Part of a small language model's weights: rotary positions.
MLP neurons of a small language model. Each row is named by its layer, matrix (gate and up: input weights; down: output weights) and neuron, and shows model dimensions 96-191. Each number is 128 + 32 x the weight over its row's rms, rounded and kept within 0 to 255. Numbers have three digits each. A neuron's up and down rows have the sign that makes its largest values positive.
After each neuron's rows, "fires before" lists the tokens most often just after its 100 highest values on Wikipedia text that the model never trained on; "fires on" lists the tokens most often at its 100 highest values on Wikipedia text that the model never trained on.

L6.gate416:126095149130122120195089095161119115184079102088136124105122122072125173105115165146141061062171139212123207107095125133078189138140101084149116120123087155107139162139108165075084133107123137148106107151098156101093116073154161193079098167131185083107121156095183157138142124066112134160
L6.up416:142124092091132107168137108156145145154092119105100120120091142078129149171153064138115074117170145155146077118139098103063128102132131122109096118148132104110148178139072153086065170094159166163138117094135193105060097125138137151105113134137168116110124139089213090112103129087125181162
L6.down416:146155111158116125118106132151113119138102098160099133126107113138179132189131123078144133119179120154150082169147112129066173080153129116107132095139096132158128255146071129083131108138150181138124106088132204107122134129138098190142099152117088102152125160148144100128135122105159165113
fires before: "r", "is", "re", "an", "ir", "os"
fires on: " th"

L3.gate306:173169098134129125164156115154086145117108103106171113069155124103106161098126150153102169104140149145205106044091166124087143142142071119146067147165114128155087126098089120122104116147133120148069071072136123119166190123123135172112118163163122148171102109058148182168145128102159116115
L3.up306:131125150100104145128135090099092079142157064119195119144110078108204090130170063126088106082214151177160091085116168174112082127117104139175160156133095081190100081136130122129049117134128140159129117137145112168111123103105128119105091134137131132118073117112115148106203141157128185095
L3.down306:150096071168163053189165152157094117157159052110085130078121132103154156144108126146101137108145173125125112213103118160148130129161159152107100041178119078138103116094129096169117128175126178107130097181089142183110157062117173163133112083097141118114114120099107152125122135179165128165
fires before: " |", "5", " h", " of", "7"
fires on: "%", "n", "5", "2"

L2.gate454:139148079150084069153106199090124189181106090123091124128139096135104120150119136129144109151111170113130135157169167126103144090104185156153100133095150108145122093086105083092117124152161091123111151117163096119128117146119122169124115111141184134068168108149186105126108112149122092066
L2.up454:094127185097075130103113138163068137102183137125116099123133165099128107149136108162111098140063108168142150161130081084160218091133184138128130078092160142101099103178119168160167119088186115122154158211137138117110150138174126125133175150077129091112089130159124104080126104128077134098
L2.down454:142150137118166064102102111095123125180164120107175149115133154111168089160110128195101089185145141123100193152132064141160167102112198134151194087100128129181136135064125158108132105141169180167127162122164160139089102149130144163121088115102138131110159117167043109127136167147140120106
fires before: "g", " to", "f", "v", "le"
fires on: "e", "ue", "ran", "u"

L3.gate411:171144153117137096117135190106086148135107132117142093117134068132110184165146138116035138119210126126123087137086141088108117052126106146117128131092124128079079028153116093135081119125127084160140154093174133138091089177114130073162121143137179147127123131142214112174134095135158164110
L3.up411:096154098171117141168121167152166128161141100060158129105052154139126104126142161131159115109126068124117153122148153142089181137105155076090095135121167139070136134132124148070167134119135092114181154208183129091138137133120095172110185144100106086082084119059140154105114144129088150144
L3.down411:153128161072116148146127122134135165150127113083103090114150111152100117122104119157131125157171162099160203117106138102121094139108131063157097095070102162098144115120124171091157126159143156167181099123133064116171149124118070085143135129128091240112135100135087134088127184101067124121
fires before: "ord", "k", "ber", "ed", " of", "b"
fires on: "i", "ec", "ist", "ed", "ast", "c"

L6.gate332:156154159119103070131134156183085118149166094125105127072111149117157107156119128112126132170104119127143170169105117103174099091234178106120087133162123093098119149186120186062125151141193054160130142141187053079115112112177119105123113187137123107187079124121132090207089119150110106044
L6.up332:095125148126103154113165121197195142128126084099128083127169116152167137142100126174129103112105091108089117171123129133082134154150116213128104157132157077096100091120106054185137098181122128132089089083171135140120064136139184086132135142116178113149195160122143119149118089119147076122
L6.down332:163181132098134170087161107161088189119108102089170134129146074096126098113058169172119110086120167136082119161131116064148089120130129082145115167125095134156113069175148117098104158139176096136105188158102175116116157123114128131152149167142115155184117080052084155151115121118156131198
fires before: "ed", "s", "e", "ing", "u", "in"
fires on: "us", "id", "is", "an", "as", "Z"

L6.gate323:116120091165160173202117127103133130116162070106092139120113116125138070098130147128162143141136100084096096111039217106161114066106118088107132148113089088113119128145131109113034131145080109095171099134153045110113067112071165100098114184138116098144109139180157100139127087103139146144
L6.up323:111135052119120096123143097113103145123069145082102170117120116133114148145112164131169107134143142150126105133147116109176125154135102167196115097112075093111172122073118160137151071204110174147083133071148086147196148146106117142061117091186171155155067156100164139105133075159099060123
L6.down323:139124125170058121155097166162149120091139098114159174137052142165126069073087094110180135070080131112142140130141142104109076082098161150123172125180127122158080168166105153085146080116133129124123147098176064163138128182109164151104120129104167144109053175185135135097145154155187102160
fires before: "-", "\n"
fires on: "\n"

L2.gate269:123133105117054146088130124179102095169146149085183143119111096119151116157155110173103171118150100097106116150064146161105122162166112149108171146089087159148098132201090137132153114095115105116136083117142131128131157117078178107170129130107077163074115078095161093154169111133143096067
L2.up269:108142124124082131100133134215123081146171121088158145089105112109133081137136091124092172115134099111147124144075106199113128162178094159109129147126125170150104148204076109142134121096113075094117122113125130108104135131074156102173115134153126168101121084108143120120174107126141128032
L2.down269:092156116073126144095157107125141178082128113068088229156158160152070154138075070147125158069156149135143075154101068184089147149146152129096172144125164148105136107151166122137147156140119145092154153133127124166137108153110167134128174125081153127122101185150130153142134168147164125126
fires before: " |", ",", ".", ";", "4", "0"
fires on: " 4", " 3"

L6.gate236:154087114157168094161161066077098159161168187106138162058104114122113117101220090139149116121088125115164114129160159124169115106093099070065121099119135130122121163193108129142119129079139125128104118198152135107166159216104150142111111126091091150095085077139122108108154119173119160066
L6.up236:180069147095134108132182146112156136118120209138090121085105121139124130162111073076154122162143122169062134148171160113087085130125099143163116084129117125072148101118148141135142110183105130119144138120141099091141141124148153095129142151114149139116163140096162030111060171171144111062
L6.down236:085095077159133093148105084109058124163128127077139135079150101053085120118194124126085110204100153118160090102119106124120099113144063093169149119087122156125175152188140118124134136124066144152149090158139143126139110145168141098097116104140125183152092103168117088076060099088080169137
fires before: "in", "r", "am", "ar", "il", "an"
fires on: " Ch", " ch", "h"

L10.gate528:136163103119117099161176077106131119139113123114155104163125113163122137110140168122122138092141139103074141127093153149184100163161066111165079122059179158104132124168123113190138216146133094076074113095051108133118096213097141188132179126109119124143082116121159093137150133120153147120
L10.up528:104128150087089113121177124097158165128111130141117173197092139185219111078124129086115203140175099150117156177186132165165131119137113088118128119124158124121083098227079097137085113165114122166130192084124077136087102121151094204111182099154189155118081112144116113195137076126144125115
L10.down528:081073137118073120182189112116140126056123094134101120128141150073142092108168164095145175152122156117126174132115128132155150189182138101177074147139172147167116108126085133113147102174161104097168143177141181149129172174114166143163187141138157144126130105187161134168170129226168163183
fires before: "1", "4", "3", "5", "2", "im"
fires on: "0", "$", "est", "er", "Q", " 18"

L2.gate480:156174151170161154183148139184192159145143134146110134154097143133123115119122122160128118104170130039158140093149113121063133114168095106200091150098077139094135149114090096138134147118146121090107127131112133108131177159127165158087119175156183021137175178064138123080099094090151108143
L2.up480:150173140160178133161182095091151154104116118109107089147127131147159149153093149109189188154130169133135145122146109152082168110133073184165110138108181169143145145127103086104130115091141137098123117110104109091118151111146132179141090145196185086155139127096207094063145085136082122126
L2.down480:132184133084106160144147145116135156134133123074110150154148148146153168165150107151125101115194167131152152134153147150006173100153086101148085147145059111161170192137118132097137165079114131154142102159119127145092127114163136130140117125144136072099114172121164158096131110082135146138
fires before: "is", "re", "r", "ir", "an"
fires on: " th"

L6.gate549:161070141102129154177092102142045126127099098114139165110101108109109163054156179069156172121167124150087124139123152146135115128111105141114157097081088119102054107164098120167033096179115116100161114091083079140068131119101100119111104154077139124106113162109078158135169118118111127161
L6.up549:146167153199212067151156141116125098086114174155039097156152150106118112120183157203211179117155076117142101162145130144152103140098122143154177164131131124150166100180108120203103141134164136151095177153101164106118047116137097148126165191209159098085185181109137130112160140150093121171
L6.down549:104092122143097096132099149138122134124104103133137142094142138137053053048107083125140128105073111146139103064103145109128156149093193198132164141080105108162119181156089083173139056155114102119117102200124144143130090132117166152065148147098154110118164199141108161138134123092118133128
fires before: "e", "w", "en", "at", "ak", "t"
fires on: "re", "ro"

L2.gate438:147120160114168103123096131145113192128057135080121096090113184171130140071092127129132098135133153105115119091138168166116197073114149126168180052104140152131063095115162112115173091153135127102085129130154164199092171134117073121117124158119163117089160128055124095155158111127054172130
L2.up438:168127136226133130132160107144173131132171165117076098146085118126110160120141121158139125134092184112077155164150110128151156091082162158103133151128089117102119102084122086110114173163135131143127162159126139089165115142178083095140072123110210077073157156147095104097110086146079176168
L2.down438:101165103115124128088163135152149162098113101125097116173092124129092116155193132181136136191098150092132101122146167164134114118160101078109134157093147105149094135145117153174128139092162115140125098145192154148088122098191138184110108126100159108140157190152096143148144120122123157177
fires before: "k", "s", "p", "w", "at"
fires on: "ro", "ac", "ri", "res"

L11.gate259:146077145104120140144166134091106150142073155089112124151094155104114155132151054125085132085159124097214165097118140149125071089185119153144134077149038122091116147193093173157147105112080094160096086195125115102129102155104191152134100095068164072151103133178115133117121114160149190157
L11.up259:111055139122139125146161119120088166118108204182144119123155161105106148207137099129128118139114147165148168166156116099155069168113165121105168140154105119108176097090136114132109129130125149124123129116149112054128070158120198133135163104059178038144066064173122117083141127130132103151
L11.down259:131132109148095135141118133100124048091166145150108085085197115127088155191181066167151191138135114123109125156151087071105100139087067119160160127183161125131136122095143135144072120145081175145158117096132129127172116122105182163136160064158120130169151171088123149065147144155117076120
fires before: "al", "art", "i", "ar", "am", "il"
fires on: "qu", " Ch", "u", " P", "ep"

L9.gate504:157022129083078095159168050137154111108129142035089139064130138071143147086140114173146056130071162127089139104104138114119091100127104145119154124129135118161126133122115201144120137178128128128123097140206149151127160159107160142109150135089135107118137168134167069122159112143123107111
L9.up504:119117106184119132120171133196113093060092194098138117066090122116192102138055053100116116078098109162138099146137172117093115112109103122122151123086100101118174068139147033139168116156081152153143165162116095099116134158142158120100170165135144116065113127131192124127127122154124090102
L9.down504:137121117147135082144152073088137148144158092140083121123092131130149142105153131159114126166172164112133169133084080107185137197144150093149157176136129102064187127128163131101110111123156107140148157114082122159115149150150209129099113075126123157176108091172130115186131095072149157120
fires before: "ar", "art", "ur", "o", "r", "il"
fires on: " ch", " p", " g", "j", " Ch", "er"

L10.gate495:130103095123094189123158104133116122125102115106144102064123130104162178121184118141172163147117137096178138101158162141091130055117110167059166086091126145115187139126093180146107108107124150149107098155151117134134152176161131140151113093063106169070089115081163115142065098108141151119
L10.up495:176150105064112107170132102202097134107119184124116173115139137144159171169149091181122119092158132162074183187096161127145030085111112109154185062119136165113138098140173135076101077138091096175148147149136178139153145171113159107122181113108116135135126090161103153113114052214135155089
L10.down495:091064077211146114129151125065094140168089129124123134115170177115131098174111142114066113134117142102155096167146121153112112108139139158107143125141107152169140168151144103070238141136096157119099093173151120184132144131045183167115087207082144123168101074139101096187100112107137165107
fires before: "ur", "ar", "ill", "am", "art", "ent"
fires on: " ch", " Ch", " c", " v", " st"

L3.gate229:145141141175114112125132151163088138156113106104171122098098067151103182082163154147100109108144198143110137113105164156087129027170135162104151121107098148060112073188071098163095117162125090119129141065145130159140082124078095104133180174140157106173135098116173115165105120138114130111
L3.up229:175114074181082111149117137160114138054138115047149104110110050152115177101036172094096135133112110174096137121158098144129096101194106143121134116107115122134107139182058207146093128167130056119163176119109123108138099060160123158166152148153113115177121112127120127136077047087066105149
L3.down229:134132107074217166102149091153106152111155084099157124121098131142106180113124173144115121128089136129136100152143136139147172116153184123117142111175118118088076108084138143090104110096125168112170119110132130103130124087081194098128125105095156183110216139113108160100149129117153161077
fires before: "k", "on", "s", "he", "ber"
fires on: "c", "os", "ac", "i", "y", "o"

L2.gate204:179135158147066098173141099143131129149148143101112129145136097103123149127111131160169107088168164145119121150168079108142150099142144147111070092102126081121101148135109140146112154122187131121130111110148054091150108144114125087141138137172216068130077111139150068153172081154101120128
L2.up204:128118117163115118134048133188133154093151122095110121132178073136126123124184051101095091101132149180192119116135116120150159140161150115118121166112068149192104145106156147123103126137139147135108131085121151104119169103134116083126153161106137119094108153174026075095122111151145163147
L2.down204:146121185098120055170125097117115144156187127078108117094160093131129153175160115107153135158126123156126116147101098165106113145146133086115157150137150131099115155140085142105177102100107157137121127164145144155108104094137134159084166149160111105121061107137109159157194142084119018141
fires before: "ary", "ly", "le", "ch", "f", "v"
fires on: "u"

L8.gate429:189155171083063172114144130143118152153144150080086076056142133101150113153094154123091085168139115152127124182114153165103164104093156104148150126169086166114103133092116153144141125117102088173155144129099111120129064155100117097111072140125129129107129081165163102140090085187071089088
L8.up429:149140106110113111139156107153130096081103129105139095109176142173117140112031198133087084155099100206099201153089126065043134095165120088177093166086190120115127155148129150136112121128114141148097111106172130135120127197135109170139168087101148061190169197114182139136045061148160123071
L8.down429:139184171059182113160214119154094096140072182132037101102157144141079101069076150136153136154145130157147113211129176149159136144160149131150123133131146147138134124121084135169113143116105080153094149116180069152095140067194147161147134134141140053171101157126112108123136070126085122125
fires before: "ic", "e", "s", "ter", "ar", "el"
fires on: "us", "as", "is", " e", "o"

L2.gate302:148126111095052126101112141159121085126159164082100171111091136119127067171163094104093186100065106189144131153090104122104112165177089168128124153127108214123117125162108083116108119122120116101109137163135130079152121074120114125146127092126147111077112104119153118158142081145117093076
L2.up302:166127141114081140131097132147119055147164175084142092133128151111127148141149054114108164126135099119157126115078096156100081159157098106156109151152109115159122124205106172111110125094120116135137111133117108115164162109094166093117113099121144129067063134124133122072146153130153154081
L2.down302:099137108062130140089173096121123183084131118052103223189145123156065164161065082154128152110140153117126075134090065164070140157172148118121183145103160132112148104164188099142157160133154182085158154123114097208165123127107160141136126131109147106143109163147115132116134150139187110149
fires before: " |", ".", ";", ",", "9", ":"
fires on: " 4", " 5", "8", "3", " 3", "2"

L8.gate242:173165103095092160179100119133117139139105089075178120140162129089141109155109148108158149103104102142131081099087133147102064110229068138068137171125121133058105133176076128171159119110155128146131129145205139098137171138141201172122180118112162136117117140132132137124136150124139121114
L8.up242:171102144067163119118108085125125110098141155099105106047128096086112119148143143101101111096141080098109113185122108167091084057168100115140171144103085128179147157202125094144149069108124101125078104136099116128136115159088179116095082135106127208134087126172142096155143102167117087115
L8.down242:172114151080140107167016170145090140134117059089100152144213134094110071080102159102069158048149117109146125148061065125136131132175056115145138168117138145130154138124118129163167083117134147120154139067110139111118213150096186159135152112158155133077158101116061110107145106120144098122
fires before: ".", "4", ",", "2", "7", "3"
fires on: " 19", " 4", " 5", "7", "9"

L2.gate122:100155089120101073100129127171069123160131064085152162080147121159125116129161138165136152188085148135083109075114118125094148074228092110097098167127120188111131174142076169160136135101164057155150141098161115131173133134104161207184107137096118138089156108132178158139113140141143150076
L2.up122:150162126131074092154150118121074148115136115072141147082095072119085056132131087147128105122161120075087132120152088190055135122196124130137165162082177115142115114156100068104137116116114105131076152123132091146100107161082156147155132108134139102092095117092147086116178102178144078069
L2.down122:161153123147061179082112128162106179088102164107100158111141143175091138121091070129154158114130162102132129106128059181097134101222139112130139147076129190070129128173103088111144125109099112114169146097153088184087189100134180133150162145079063113113101197095151141136104157171151141105
fires before: " |", ".", "1", "5", "3"
fires on: " 4", " 3", " 2", "4", " 5"

L8.gate153:173150152121106139185108171111152156123119131079071136079100123158182081116116140079111099122170101152141155191160133135072148078094103130112114124139076103156090202141067152121099134130170113194160158137122107127082102112168084174133116158122175145137145094177113124094153068077118200046
L8.up153:119101195134164182129131154189157114141103166161082165127116124145156195175152144099109128092150139136145136069128090123038153139101055119142104145150079130176137158096128109144111106110190145151165137089155154108109110110138158147093086130147163082083094141100146136117162211102109166123
L8.down153:171183088166119150141100144134119118083123150110104088167137134130146143163145138092143139069144124114050143143193134130061133099110100096128071079146112177188103229135088093060131092160172134091090097114116151093116114097112110131110119147123094145105143131153146124110069072086100089112
fires before: "r", "is", "re", "an", "ir", "ou"
fires on: " th", "h"

L8.gate47:113104124073082107206141090094103155202118065075102115123109128129119147108115164132115119168053162122123183147123098165133158104128135146126158133159099110149099101147148137125154118147161140192068132105122153133164081088115145093087124138119146152154158206103128121145157113089108186119
L8.up47:136126135069235176182148121141090123110117153110133115109162079091129095165125086103129123137134067138122121115114068097103084165078139122144127149070097154180145148106142164114142128116204160096150157096162164073142153110137174144166072149168144113128106088118150129187063136198136080135
L8.down47:085121178142072160112172035134142160099148106107119145128102087117065128185087095154154086197128192087151076125083051135157113040144142081167139125163115109127051169107115187129126097112126116155134117117102097144169124107118115107134118089099202132119139133137132103107094129122111149156
fires before: "f", "v", "b", "at", " l"
fires on: " de", " (", "o"

L2.gate155:126149117158111120166133111118129135180097135121097157152101127138080101134138110146165150130113111133082087106102170143114138120186109141136152144136133119090100074127143074172101101114140134142150086079158099161143122096112161152088123122149189075095098140155126172198075114122113125119
L2.up155:090137170135109127120133082134146163165211155100070131175101092078105104130141148128182111115144083158104110130117140118104154114121145168153200152095133100102136083097196141176091089085090167150172098086131072158194096139119152088114059133196171100105063105157121116182130155153119114138
L2.down155:110163145141168095127135132092136160127129094116106092178076098162102107143129156125193096156130108120055085122132167127165142116101135128132187098129134034145147109135125162134077126134047139128117083111102098093135105131113077139125095150150170121159089115159159101119094143124152097169
fires before: "-", "\n"
fires on: "\n"

L9.gate359:190110190068074168106191113104096144178126151168090173101128111088139138137107143088111151142114104129147167125128120121121182090139191185091171124055187118115080125151129149121125146168112087130106114142146141116115141173213187139163130130070136084131144118132104055140052182066134173146
L9.up359:107111121131083125110138105080126125130126141148149145118092144086075114132150077107122092057073136152176126103052146157114064094173127132111144084049145132038058111173126115101104118122074107187186139092109138124122125136146142115120124143136135170151109138116091115142188138118137163110
L9.down359:143132090105122148141110151101180212158106088163145170133127111130124105148082139162172127082133133126129179088097117071154111125091140114094198060059085124095105092150148124131114122113130133131083161176063139115121133177133181149162112108108124122125115147136130092158098147172183179151
fires before: "\n", " The", " A", " T", " I", " He"
fires on: ".", "s."

L9.gate300:164105181126158070141148193134159111150153112110127116148131089139205152188148115115122144097151054069158158132127147128074097083124108053173165116098098121164114136184127084134125108137173138116126134088111159081136134166151171173065218143132142135116136123134156122140087129085091148121
L9.up300:111140151148161114162168105131113120116124118109154148089088118153145061162106100103091075106104114099103138158146121090087099183138058134097156173123124170136178189092159091173139168143074153168100103094118167086104094195122091139128129165151178094102141109121167167084155083098159102082
L9.down300:137157090127161163137160089080100119134146061113129123165123143170161165148157151179127142096149107169135093136146111134147181143204145147169132138123134205118106220118108038132152104180129126083162077142140118091159135119133162152100121139151107147109220135136129106126158154156115155123
fires before: "is", "re", "r", "ou", "os", "om"
fires on: " th", "h"

L2.gate259:178165132070125076151132109135092183086135147087114125095126161128139115158152074143139173146059103159189140178110064171145119127115121194124171131089147117193107142087104109113129139113153102165101100079134162080173136111145118096128079073130158123105154110121117084078183057150100147094
L2.up259:115049143142110149116036164197158219148069159107149096112151141163177085149148075121118152147113107111145168131114153107120144127136161117123130113110138127111084059137126127150149077140091090155143158103131165110137185137163142103137192193151157142070166129138162090099124126162144123100
L2.down259:131140149130149080168124086153136153141153110115153129178162087104085123118095169144134086133120106212117126113135135061063158120094163144157116118097098128132131167130123155152081134146115165086053120113082108131173096144174131111127082170147140120149096113116120037143188141123106113149
fires before: "5", "8", "3", "6", ";", "2"
fires on: " 200", " 5", "or", " 3", " 201", " 4"

L6.gate403:153083089124130175125170113120144115135085149079123138136113073122131140107162106148116176104170142129071139120098138104126099142176173150084146120105133194129102131144166094152160173150070096118063142084149113170098206152166147141091076152154131075161118124103185165136210111111118109110
L6.up403:081147088156074118089160116116093184055096127143109114103114117152153099102138093100116153114073102101112097124155120139163125114098115116101111154109219117175092108145159106137201049062136117088132125114152142155127085162164146127145158124169183120153173144118145099118139098092118068152
L6.down403:184120101158113097194135093140102123132145144064138158149165166091089176103129126133183148133121161126101152101142104182146138155194120110120121105167151090191094085129081112145211117105082123085133107115085194156136093152125162172073114146111107172085105097101140178133090160109063089121
fires before: "3", "4", "2", "1", "5", "6"
fires on: " 19", "7", " 201", " 202", " 200", "9"

L8.gate27:119098138060127144132101080062118096108112107067140122116183176113072061115080136145125119156130148126047125072108128133148147118092151123091136161091149134133114165109121094136168131136106102135117091105150126197084159124093153144136119132107128150108113102087156103100088110063125152155
L8.up27:124123124146109177137191147084113145108150131150111096139117121150088148158093150154159167095101108129119123135134155120127097082121097107139083151157186125122105100198114090139144120196066125147167159111090140124137148127128166180188145121158144123149132119113117114114201072139112107085
L8.down27:187137135065148107118107118155099138144087151111127098111212166128115144134168134189173134121191170113075128087138100107121161066138145111159130162133137174094127135125109106164164135152158118084172161117123188120138091145160215141123171121146047196135110050110175162149120114149077128162
fires before: "4", "3", "5", "7", "2", "s"
fires on: "7", "9", " 200", " 201", " 202"

L2.gate473:138117149140157076169137145092143148180152119153128097079150145121033098124162137176134109186125137024119126072118117110084102134127113121161143150116148118131098097077173089183124195123145143195104095112143137092164170140124117136119087174145154116082160106120043157147129104116127130133
L2.up473:144133160086121125119149143118175185144142087142100120102136116052107089134142122193152121129143124078159156079133122082127138128083193118124092186093142150176127140154133098110134163123157117144140086143141162012136087084154122184175142129129127113138198056154137085128148112151126121139
L2.down473:127140108044110149075149130158135191116157098151115139127126076126185073170131113101153184135158159123093146076134102112138121136093218125095188095105172068133067079151166124154100127143056135130132157086056141089112081166154150179151113129080131163112154127163145116111119120150130113153
fires before: "\n", " The", " A", " He", " In"
fires on: "s.", "."

L11.gate292:136097177106117120143145122097102147143146142108134211136095075131214143167116166160120102096119085156148149213117135155222140119129112136123098123081068136113101132127131119154098105149104136067087141153126119112113101133169177098117151110075148144164141142148095133143165079148138064140
L11.up292:156091126136205147165151150126170197077082121113152111106129131140133110135148140133142211136120115140169134120114092209127076102137153099066135098193089162145129131098072123102151148109110123120158153153192157093141174093141184130188127124140173128076145128095174167120160146136174180106
L11.down292:134114115098140125118086088103122146138128132137111117147150109150063195168131053168134115176110117109112111086128112136154112143112131116131163081117111120122136128163135118123109116125168169129073043191070142148112130140132112132137153134177103153124205130104059096087169198186132091157
fires before: "al", "an"
fires on: "in", "ri", "ation", "ur", "ed", "r"

L6.gate426:193122106122128100141164154081137128146129116163099157081107124115163120154119103121118125159179042090149146110115140127167085116158156106145122132057186108141123101085157083129131150077103087183108157092143108113133140151211137187093070218078091113125180131131103126164149109099136156147
L6.up426:207102169102037163148119123118133142159178192100138137093148121103105161152122145079101159179102151184158143117174104112058117091130119193128135124119206159124115102133082134141202127126164149184092106068062182167176136113133078143130119129125128128161168093151122099076063115163148074108
L6.down426:153156175106062141123146123123115167148145094114193148114121090106087097147107056141122142085086130101120066099149137095104064116119152185103198076125145096156104091160110120123157078123108129125046129134130120144169106156085141132104121057105170155070125091144140065097129134127089141126
fires before: " The", "\n", " A", " He", " H"
fires on: "."

L9.gate145:115134115084105059134069146167115155129130109107145137166111140155143120133141107151156108180156092116142102148128179167099113070110124085152136132152138129136122126137160109170151139166087062142100120152120119109122114100100133207135074145073162189081095113112167104045129113117089093093
L9.up145:156110125107109186124118173163091135173087160111086135142172145143137142105135157110116115050156102110163126129152147198159147189123107145130133135152050118085112138139146157142159081146099089120140129153092139158164147144131147147158175071189165136135099128152085159147104124119104140129
L9.down145:156127139076127125189119154088135077113083112133119152132129196123140109076157124103143180120098153108183121072137199144093144171064189123116116126047176148093114143110131104175092126108092121098115139093167110148145123108177113161090165121078135160148111122136132101121099137108127055147
fires before: "ue", "ew", "ce", "ou", "el", "ion"
fires on: "ag", "i", "in", "h", "is", "v"

L8.gate365:090099124149106123176136098023098178150149127050176075065146132077129111129137138122116168144144156124164152116139120121121090103130071125058110113095101139083110097111097099148147151131160119171092101099155109107165119183092123129090129130076134102114078104117091090137107129139109114054
L8.up365:134100096085153072128158050149069121072162192127139135078117117084061143119194084101158097086123077125118119133141143119109093161123084173149167104151191147109179086207082113149131125132079146116092125151084104175182128137121089123115142119131057183176103095111177092091087102157189141099
L8.down365:070064118161130069118160075099065157160148155128139093078117101069088122124148085158125080138090123139101089126150097059092091156121105155116119150114169145088163102165137108146043109132070130149095124125108175147160111182164111111123156085091121183242147144149154080063099102133128143101
fires before: "in", "an", "r", "il", "ar", "ur"
fires on: " Ch", " ch", "h"

L6.gate533:149140119098139097128094122172140070117161164082141192122080144148098103067182132058134134120130113139097134092074132160159164095159149122105116184106141178154125105075093096121109136178161099072100087087103101064146148095079201052059148125094188074134110168094109149100144155159084090102
L6.up533:059104145080097133159082091158138124084115149158115156140130143160079143158161149137111154129101145089055147103134100077135140138142142200180067155122115074102138116087146159104133141169139137092114076123127039144188106119117166124094113130148149133138074119071085075116083159113129075137
L6.down533:141114125123111089111152097171097117084122117086070187159183059152180138121150170127093163142124138079112138126153107142118099137118168146152192124121117119079108076165186114186105077129098200157169093132084083115147113138121138183097121136103163108155100148145084076094070139146210098124
fires before: "-", "\n", " ", "|"
fires on: "\n", " |", "g", "ent"

L3.gate101:135125093124071136137108153140118080074111175152144122115092128123072096086102123120137142085123113137190103085133135144087210123099132145139126108105077125199103155132077127114100154132138126061087091122136049071153124110129166165103145164143134126107097140109108184111117115060082159081
L3.up101:208136180144077153158140200123147108143186151163134146114127117108149078131174061164215122107166103109152085167091131193070120124117123087143106154149116148135167110092107121135129135110094196101145138173165081076134113099148159119126100156132098102120130119079130124152134062107079151190
L3.down101:130056078143132100134117084175089106160149134120140100163107151075114062076089124125071136169118130115137161101113136211119175085105067157098161093138135136188165092094132111145080086108129186137142165163125114114109057127100131129104141134115106160090111109140120096193102170156148217115
fires before: ",", " |", ".", "–"
fires on: "3", "5", "2", "1", "7"